Weights of a small GPT-style language model, trained from scratch on English Wikipedia: 9 layers, LayerNorm before each block.
MLP neurons of a small language model. Each row is named by its layer, matrix (gate and up: input weights) and neuron, and shows model dimensions 0-127. Each number is 128 + 24 x the weight over its row's rms, rounded and kept within 0 to 255. Numbers have three digits each. A neuron's up and down rows have the sign that makes its largest values positive.
After each neuron's rows, "fires after" lists the tokens most often just before its 100 highest values on Wikipedia text that the model never trained on; "fires in" lists the words (lower case) most often at its 100 highest values on Wikipedia text that the model never trained on.

L4.gate204:125110124114149141095126123138124147134115110105145122116145155116142176109095113147164164120155123144144128116129144137099144130102173141182175139130141137122149146122152129103111132099115097139119148165125137094177095096104140114121138096120101133150160131149131149110193093116130087113129129160082151142119160180113136101089125104149058143152126143131118142149176117145131112101161
L4.up204:099124150132131140086129143123150150071117162122079133160168155113158162103094170192172161099122110122105135116153128114125160120117134133116132118108131087130113112042157082125093109096097153155136161163123087109144153153105141184129097119095111129138157113127138127127100109116123118109128133134127128149171136167140141120140121102136086125147119100122111158130131155134119156125118
fires after: "ot", "o", " w", " to", " T"
fires in: "total", "win", "goals", "winning", "goal", "turnout"

L4.gate39:113132153115159121083104165111089085120131142167143101162132121128138138110159087171109152111175140101125083095153107131131140100097121165131123154187110139136165135106130138137089101088140166112123132145160096079135169162120135105162120081106158146127098154145109158138113100126142122167098116120083091141131121146119159128088108103165075097129113184150123118099104096092115134158180
L4.up39:138122170097124107122133131150101128086167117095122113137118127093155157127132121137108149154106092148104117141142107172139129156106093162119095158089095132092130101121156150116153127089168181149136124124118109108132140154103099117154143130109175094169179157114091148117112100127101160128103101145120107116085134089156105163103127118141142149120150171133133131140144120123156130127132
fires after: " c", "'", " C", " Y", "y", " I"
fires in: "can", "it", "you", "t", "not"

L5.gate161:122183154118160108163111130137150089129104122155167114140090108125112166125145139150092154125129149091138134130095123157129145128078169097081092097141128148135117095091137075135128118107126173140154125106132138140121115171164083124107121139159061125103127144151119136086141155149119120158141180102134118120135145148153148165078139173120128103166113155101114101106093141136150114128161
L5.up161:171145113138157100182108133097139139117125112126129157093129123109140076164115085134176143101147160081146159121157095143136092113103071101106135155146160093112136146084135120133159126089154113111135143130144142148110149137133100139152112114139114095135120173106132127167145122087117124161171117161109138120163139121103134125111062109151138111123158131141120091123125175138120109107100
fires after: "um", "ul", "le", "p", "em", " B"
fires in: "number", "member", "culture", "cultural", "complete", "further"

L4.gate67:160114109102181154127108138101129147133125136189078125100111153142099100149105178162092155123156150110119129099131084135167108121139115125134153137124159131104130125119119155135133105102120116165106095109143171111092069137134100125106135136134142133136109157121172094099119118090117134108118107110112145123148123143143101133143160112164040099168159155142118132085122172140122137142181
L4.up67:131101141145142153093131117120146133080136138186102132108106132120147072128188154135152147137127101117112125110125094115165129126149123137096149099142120111151168152104128088133134166112097113146065085093131112073110098086145141134137111098125103146177131162150163080142155108088104082130125098111135088119149121104151170132154093092149066128149140157184136111111098140138121140159169
fires after: "I", ".", "s."
fires in: "in"

L4.gate252:074119124143129094162142172107084118117114120158089126144162123124115145104165096178137087116150088163154118113166125127095102110154107173171089153151113111148119154151108171107130125107159114127119127105151163129099148130102148118118135109127154146132126164092150123120133084156153082103115107144108126086161103156150146137127124079161134157153127166132154109111074150112125096129175
L4.up252:122125119086111134123083141129076148155103130103103088117092107194182105137159151166125149125140125125142107129130124083126157140141155125119085185156128114112129114111105169101102128102136104138139128138090117135127124207155114090146089118118153129172128160135141119113112150103080107074141122090140151139142141125151138142129106119162105135124128125132151182121132157114122151149125
fires after: " c", "ou", " m", "'", "\n", "."
fires in: "can", "would", "t", "could", "in"

L4.gate263:154109122111140102107135143167138155143153143097105146134109163121046114154147120139081145154089118134101114120142127109129117136110130141107166117105111144137120099113155126112151100086122114144122110167127151094109081153146127145128152115139078153159147101126153147084136154099105111131116133111084144123154129162147166102107125133133069098115122128127160152131128171128126151127164
L4.up263:084103122125102124129132131101155139160115116208134162111133105093082149159137125111109146142127146092116125125155097115167120136116123122189152128124105097139117140116092131131115118125091130129143125102121140155125114148097091165128127132159123143116121128186139116126153129108136188083131136166107117122114127097173114111131121135166159106150145186095082141179159163103144097128138
fires after: "f", "ur", "ou", " A", ".", "in"
fires in: "after", "in", "during", "as", "despite", "although"

L5.gate19:119157163096097134127103120193129134120122137132112155107123123135092154124095107134121125141148144144105123095116137161165124152138119147165140107118161114076161139139115079152143110111115130107076116155090117129132110140158130155119108138151097089117118126073138107128121146131156129121152126143093103154130138153148109166153131160174126121134187110112103123086082147172154118102149
L5.up19:113088133141102091123137099122123156130106152109125158085141104118114187145154138117152135103137109094096117140123117180119137167107116117133130164121144153193170121085145079171126121172101112129104120102135104087101149104162091115095095131181115112131164137154126139113110149139125145147117118120138170152142130145113108128143097134079145084164122114092127140091076098129142106133148
fires after: "b", " Y", "p", " B"
fires in: "born", "york", "western"

L5.gate271:144172155115113143116121085108174102137071118105146157098111155151185119116131161121125169099106105113101136124120148125127123127128102108147137134124136113144167114138124133188153109099107136160157113143136162163112140147123133099136099156113127164164131109161151104107110105097128127201117120136092110105128145160171130112113124101145122113087132191132105120163127156128087144143103
L5.up271:125129185119080095101100094139144171087145147119117131143118162153139107124149144141125144132136122130129155112088131148153130126136145127112144097130112154121166125125147142099130132105118114150151119099126096092146140112174146119137102063115122108131094138130143095146123142110119127154129171136122154123111166112119141133167129126095118083131114154186111135108140101131173164119124
fires after: " A", "A", "ow", "o", "n", "gh"
fires in: "american", "after", "power", "name", "surname", "america"

L4.gate422:130119135136145119125113096141115092146095129158130151105112112103114169148149125117111126089113120146105106109112115131176136153094156156141123136145119141142144115119180106122137093124141138148090142130104122143123095161120116136086160110167106143145144120134169122134175172094068113121098129162091112088135157131140127085110126161109044162147156102153161143158122151113141112145146
L4.up422:137103125101141134108156156112101111121157114109113147156133135116128124141136161127113141117127116182148125164125184115095093113178119106207115121157122111159131091113110168106156130116096143166177148098118140148124128138141131122117079093107094121124097129117135104106142115116135149102138105133120159114092156120108127113172099117127102111200164210120135150160112163172104138120087
fires after: "\n", "ur", "c"
fires in: "the", "during"

L4.gate455:132138142101161127133080151161136099100115068138157158117126117146158110094128119091148157122132143139118078113108107136116121155122148136115119134092106107108138166095103115115149137143164130139147130155193113141109147141134175112123123178146116120137140176138153108107199145119088084137105158132110148116113164135129162150124094098123114102151168139117125108114115155160117144144161
L4.up455:120098207116149131091099135156145147149123128146092158121127103086166139079124139107205144135092120130121126110092111132134125072151186109109085090127095127097129094165120147094144120140140145143123080123152126115139097152101134151152103119156118141126126121116143179195141108108115103116133159138139146125107102138136114153142050104144105106160151128166139129113125149099106144148117
fires after: "mer", " t", " se", "le", "an", "if"
fires in: "team", "american", "there", "seven", "elevation", "pacific"

L4.gate344:153142145109134064148105128119148124093119127111156131087124118164142185149137132137125111086094132119123095107112116110122133138106164172180137140113097135150120136112132142148147100084122137149135129123106112176107108125144091150101118149098140137135163107137116078131195154126145133121142147113123113070113134119131140123138139148128133163124128121157107140151112127139124168188145
L4.up344:188118093128163100148122176113160070075171149139118175099136144115086127091138119111108124149113137164124128129148136106143127162152145142104192087166171094126091127124142111105092154104113107090104154160113143123100122081098126164159103136156129133135115116155095115092133126098119152141119083137107144147150119134139114130061123130142128121127119115129094134115143143149140111134148
fires after: "|", " D", " T", "im", "os", " d"
fires in: "total", "date", "time", "votes", "those", "from"

L4.gate28:118110127106155101160115139132111117119173111145126133099142124098090152188105103119129118133134110122129123129166120147118141109119113132115119090160141150134107121106146149136135108117124144160092155082170101090116118127198096107152138081084169113102141133125129144093105094132121110133111110139107110121155149147178163082100136157158113155090134131133143127101105164134145111077163
L4.up28:141150151163148170158093087126108159150105124156136136139098103078151149137111154146087148189120127118097141177156150113081165105127141097118107144147124140083152127106140135139135089137094157164160150169110103124143112095119132121128188095127108130119139088068126140106140126138078097124125160120111122100122148130128124129116131135137152138116117173169134141107094142109141140117108
fires after: " I", ".", " S", "H", "s."
fires in: "he", "it", "she", "its"

L4.gate483:098142107131123103170147084169177096176124113174132115104098153127085114121125133149097122136136164187151092102129098088092138129100138131140127134138111106192134125147146142125142124118146111103149200119122121147123123103119137124138130159154068141136145109128158126082141169116110136139079128080113146088139112111145144113129116193128133149113172141083135141112143119117128108082136
L4.up483:147137123183073098178091123098149080171128154105126160115107144119097120122173137130160077086128117151146121109141140142142138161137171143182133109173129105120127108121135162097100084170131122119104142113107175127115128125098123144144119171166148109084126146131148087155144115134065098128192130163125134131136135147107158170121104146090103130145108117126137119125157089158146113112131
fires after: " g", " G", "ar", "er"
fires in: "general", "gene", "genus", "genes", "early", "conference"

L5.gate385:118111176124141113134135117136143171117137131121161120083119132112167058151124125135134134146115115120164138089114164131140120114132156157138109117130131089076125131121158123110151083163105123108100103146112122107182087112152126135081124098124142115114161138125136130118106105078103144092093171094159175133143145111152139101082139141137127143114115113154134134091134136078120108102145
L5.up385:145133119123137113103121121119122134136138104139125142055139139167125121133142130135099136134145154130108123116110167164141135120083145119170112114112154103146088146101123124103118097163094118092153144099136152124151124084161136161147117133140137129138152155140093125169155126120126109099140145092163141114097143081094132127074107106133111152152146143115111127103129092072113115127123
fires after: "ion", "p", "s", "m", " al"
fires in: "championship", "champions", "championships", "committee", "committees"

L4.gate510:130151159160125094140096107121171107143124177112164116089107127136092140142118112099165122155139135121131129108132153084154156088151142112129140148134150091120134118139116151124145138177140102135151126122134119110127129135127117128116092135146139128073169123142114125148124174116130104136115140151096121145134147184121129136114158102126072093135129127150138100128105155151103140149143
L4.up510:149137112136129121087171119110137144157120128136132095160118133136132109105123131124120118106118097110159116107130086093156113144109154116130160115121183067115153067090118142159116157130133130134130130141126121159107109156139138130158163133177144126154114165140094105137146142164136126134121124137108095127067119125136089091130178085126109136141140091145142111141171132151152148139134
fires after: "ed", "n", "en", "ch", "e"
fires in: "as", "genus"

L4.gate218:146141173140149144121139151126179096106111129120128140146129108103111115147154142108159093158169134132132122098107105143137127137111144105083123142091149101107115134121101186108156170116136105094103141109133104160153122133126129121150108141145095130190162136113170147162144114144147133112079086158120097121105098134116113130110151139103074172178137140135132128141162136146111106116141
L4.up218:142120176182104109099148131180153130098126129097130133139117164121135160104103147157120134112121129143121118144074082120117128096108149124094147118105177094135115160134121112108152147145184100126108170107088112125127109155144146117103112100158158161136101152118141123151149162138143128149119144144140120121103093086099129112134152164153115181129127197102117107114148137171134101129154
fires after: "ot", "il", "ill", "an", " was", "ig"
fires in: "family", "village", "votes", "canada", "notes", "in"

L5.gate0:144112113118118132106113152083106098100142154138126134170086104157082093146120138113080127107124110168173158097185125135136129136132135138108147133102105178101122106137135119134086111086155172142098126121138153117131156149141097155124111137093116147129134140137181128082128140109113151141123129108139101132153148155154119114150135111119115090154124109117165112135141128121137120080112
L5.up0:146126116110143122128162121097108132135132140159122125145130102131154101131145131135129096106118091195163152086146108106144108146118099118158113125082088131095145133138128160130144104127150145099140109097106133126132162198132115134126099083116132175142152093129196122157121160065130129118165143115133103101112081163143113132152134101098123145140141116126182130102120114167076097112138
fires after: "c", "es", "ou", " D", " d", "ist"
fires in: "described", "during", "though", "describing", "description"

L4.gate272:146116100093161089130160136171088154129133122164094101119135139131103120154165119137125153129153094157089134143135090142137118121112166119133190177184121193165175089100169146150147129092113108165106152105146107123134089122143102119143127129119111092116133123135107121085122178145096136131101120141074139079148133156096121093094097128108111103168130134124148152148166152176147165137180
L4.up272:106103133088174101106113117101109110129128094148130112128110155162132168185103172182107180136145131150123126097117116152150111152122139129108118088128061143149133076144147129111118123087079127154141179130101130095135116112119115160119101111141112159109155109149144137093152134089151142124112126098104142128117079146138063120109102140127150132145133126118152146160130130122150139114148
fires after: "I", " F", "in", "a", "f", "om"
fires in: "in", "since", "from", "each", "for", "some"

L4.gate361:119155105173143172162132103107100131130154108141111155133108127071139130116090150116141123078189119073116136128187089112174134101142193128151141154172121135093161162125104115105163109159121107172133164146138120134103152128129169097140125125145150117131114077095172116157180106115142098090090141086081129096104149155102166117127163154148120136130096117156123112136139135113148097116152
L4.up361:178092108126104131105136168113147068137152102127143082135128174125160123114137159081136123158141127123144130146165131137117100148154132130118170104132167134106129125108147108109163128107164116098096149122106161117105138134140112159126113140124138160122122124151122084142110096134117153101117132107080133166141119112122133107138110151167133073114108153098119111119132117141151123155118
fires after: " N", "e", "o", " J", " T"
fires in: "new", "website", "took", "turnout"

L4.gate302:123149173101165141128116133144117107177157126138165165129167137128114143130149139193156178154122146095111126100150105104151108159110092125136130147149145117107138130149120141105142138151145124127100121079163136065136146129100146127129122157142135136141152156126099124101148072122123122126133112130146133128125158140133144150123134133155071146120156073129172125102150148122091121092123
L4.up302:168115136150138088128164163114139169148104136156156110095158121106114134123130129118139106094109114097108101071104099142120132143114062145063171090146147120118171104102160086083167120127106102127103129153166154109151152174138158139118146131118146139109135124192108179126104143100130099111148111128118132135150130112118093133149114123117130100112146137178155110113155150102113114154149
fires after: "ar", "as", " c", " s", " w", " is"
fires in: "career", "release", "by", "song", "songs", "one"

L5.gate496:119155183132134109163093128141141152107153111163101112108146114162144125126162146111129169134128089086160144139178105149126157111105101139128125150124101125090129086162145138140136135119089132180118138089131121116136101154175105104151104165124171127114142129116082086076116116124136123145121135170107138127155152147175121122144093116104124089162129160131132129125106158151152098110116
L5.up496:146117119104073167091131088126099108123118128141115139130126127180161122099129144111076128085127149142123124170149118135130148138125138103141141142146097135122095098116134160115161088164114208175116077081080105140189125145135101077132132114135133126124142129158119128117108134152157142097113152136131137122112147118146142138148136106131129055120146165166113115118094155113133148120184
fires after: ".", " the", "\n", " I", "if", " d"
fires in: "it", "i", "its", "in"

L4.gate226:111106124100135123125166164108148100079161115197118078118085090172149134120086147130152139116137090160127118147156098104116164111101163162170146179146096149126097177116124131136144108118149123127118138128120129167119156115103113142134142140159117128135139123139141114092180163124130130120080104118100103157127076133144146167128129122110123116126113130128156103112111107127109162148134
L4.up226:038111130117126132149143120123127092172102102163146125125079121154159100133093136125140163141129147124156115113095146109146138088151132130118074163127138127124121129169122128139130101152114127139153138106137126166152140102173115112153134127082109112120121150150109115105130141093096121128135103094119107134111133118152148100144082122167110135107140144137182119128149150178130077103122
fires after: "re", " f", " the", "os", " 1"
fires in: "three", "five", "those", "four", "these", "game"

L5.gate276:098090108090132112152131097140128160114097088142104143138107166147124130055093153111108158138117119141156160183126165152137155112133121145132128129136119158069108113132128144143132150168079094139098158106162135117106102086121154158148127124110103153106162161093120142117137121158110121160131128097120144147137108115131177173127100135149155077103138105107125121126142114164130140059134
L5.up276:080119121181107152108132122119124133166112111139128118120119144207099126118115124094128122151127108123163123128141107137135124116114154118125163108077120135181110093112125116121099080107112138164130089119155138125121087126096124137152124128172121105134143124134099122151113115115104146125131155129169133154106141140177096096151097125122135108164127142131105092153143128091151134152108
fires after: "re", " f", "an", "i", "ver"
fires in: "three", "many", "several", "five", "six", "four"

L4.gate176:113152177146145143155132155119138091086160136129143123116145122165126141152092149165118154163144144118113097085123118148092164123105143121172157114103149138138131182106135131134123095136109150098138153101089126106105136094108117117128138149113095122127160124090140086147151156099115108131083123079106137151095138111107146184142123106126094120095127139115144050133156133173155178156129
L4.up176:094123160143113157138176098136109170139140167140140151116123129125131124132126161133164157117155133067123110058089131147118170140125107119142125128085190120131138140146143104126102127152091110173180151135099147136128172149093127099145180141055130102107131121127139116158092127111144134113131090127120180129142130094119098162167151100135133121106148087137146136160138127170142165174104
fires after: " al", "or", "l", " h", " H", " G"
fires in: "album", "home", "albums", "colorado", "historical", "time"

L4.gate25:129127120142138130152133140111075151150134102149088149166120144126103135129097134164116112114130076121141128104111117134149106090140130119131146174125110125107170178140133151108164124123130140155115135109144162124135081169068106169136103142142096137179175143123152183136122100106094131105126121151135099117136142131151142142104094127120111138144146079130169136120119207109174128070163
L4.up25:129137144153113187151133089149121115123117127131082073105113134138079091115134183124153135100107136163111139159150123140132158125115097130103115106117142100112157149139143137108108115106092124145107109156115144118140127143104177096120127147139117146139159147109148129100104139121098154118133148130136126068102145108106085171100098132137107095154133119175173189100092137096131114133127
fires after: ".", "t", "s."
fires in: "the", "its", "they", "there", "these"

L4.gate408:141097108161106116140125170138138133164146110092146149109100114154106160143140162082115147113108115141095121080183139122150167122129143096156107131151120102093135109107154121128101130112153139124114106102171135147137147183123150096112139103147119195112135098159123136119102138134147116134078160165118102134095101121119117129132145119116068153126102112157139157128152149113092114145167
L4.up408:143105125104115154186090098110165142150121145130107154127144166177138165143116164084100128130135133078089093180143137109149124107152114094141110144135126156123123111147120147149156165157093135108152121139170130102122161152101152119141114112098158161126154127135124142126118101106123156132131130092126122138093106104126156148090146140141078128164131118133100142171165126114131158165101
fires after: "ou", "k", " is", "ell", "ch", "n"
fires in: "through", "as", "also", "like"

L4.gate469:146082119118135098103094129166175131125153153181120146097112094130085102145098172137133132164117105129153112096146070128134074093158157126127151103134099154140162099115157156141149129133127149166128159117108120078131093150121087107128098131160130161154119148115126133116137213104118141147132169089119148115143145128147130138101119164107146100155125149149130157146102169151140140123137
L4.up469:148150112115175157130125104140087169125132112155138113130120137117080119143143122117096136109127178119104137128112142142073157122117145126106163139116136131160105150154115150104129152099102090123134085132143145142126107129166171099149153108084128152117163140171183105094156129112121086131119128133118091126153117125125143088087108125108104130174142186122129117098160129113136125132148
fires after: ".", "I", "ur", "s.", " F"
fires in: "in", "during", "from"

L4.gate412:093087141072127140153128140177107148091135129146107155133067092165123150148120120146136137161182119140130144138158112122160123119110128097132092136149083133114105132121159137148099115112169141139129150083130117105096133178134109145092072100146122132165105138149173147127133138149080106125129168171098104128139106123152114144145120125152121104174149155112157143139163124157128144106155
L4.up412:130120124100104114074162111181104115152125154116122138087085129120098055134172131113126144163138128145117137098148134099088140153125141122134104125171096151097122106116119155134100158147105140133140176129123121078117115146110150130149158076115100150092151095132143145109123195153096131097112122099116132116131128117176140119131137143133170122145119123112124126130158133123130149106146
fires after: " c", "ou", " m", " w"
fires in: "can", "would", "may", "will", "could", "must"

L5.gate486:102143139145143125184122167113150102115140099124134127102143127163140123142124138157130123164088114109115142089157096111177138162148086118164154117128111106123120146117135161156144105125115100089091138125091141103129131097149139114085164129085119103155114119138117123116122134149155139106063130144121138123178091154139101158144152123140117145124128124129138088100074121120103126126153
L5.up486:159148162146156141131101129103102151157192097156145090095076137123136093114124162102118144132112100141137106147155140154188135145121102124136161132129116142137153173111148145127134176144132136155125120117109109095129121085125141104096111085139139130084152108162119106159117142123096188097125135127115129162125146124151108117120175145077144162124075121111102075118088127110102105195112
fires after: " in", "nd", " In"
fires in: "under", "international", "interest"

L5.gate121:111118157128136124127104155125148147132136139135112148148109127131118159171154153151129148098136144123158114105099126109145164121090108110121149132159110173141162147115174121114109104112110121156131143105126141078163127131169111137156113143151092143124059084126119112101128121128097137132152159112133144064163163132161118112139122116077105082154114165145130111091170174127078123105113
L5.up121:156141130135160174128154126150109124144142140190155158108150123096133104089110108144117163118140164109137125128117113097146113138122167177122142122138178087073086122150067107122102142130106106156132118113137137130137127093103119117154128148113154140150159121140099108135167152104163154130139093085129110124122111108135134104129175118160159142146112115149140130148139144163127109147117
fires after: " f", "un", " F", "le", " B"
fires in: "first", "festival", "film", "running", "best"

L5.gate195:145108128090155129118152123124112113124139122118108141135118137158114097131112175119159148188110086128148118110112079150141113097142100087141111144168121143097123142174162093123124137141158163190140107144168126123143122135108067128140118127142116111151099111135146128115142122092123121153098124101154078106118094139135109078134091181112140128156110137160173105121128150129101140123127
L5.up195:151139123166148127139132142086104177126094142156110159147089143141146110125139134118114141095120158164118161128088113133156162108094175120130132105142148152118099133102114115121097089072123119150151126106141133130085136127149159130128154117119088123121134140132125141140170133161120164120110132113127131103062129085075142118161160092152174108159132132145124107129140101106178128135102
fires after: " on", "a", " s", "n", "re", " an"
fires in: "one", "each", "same", "three", "any", "five"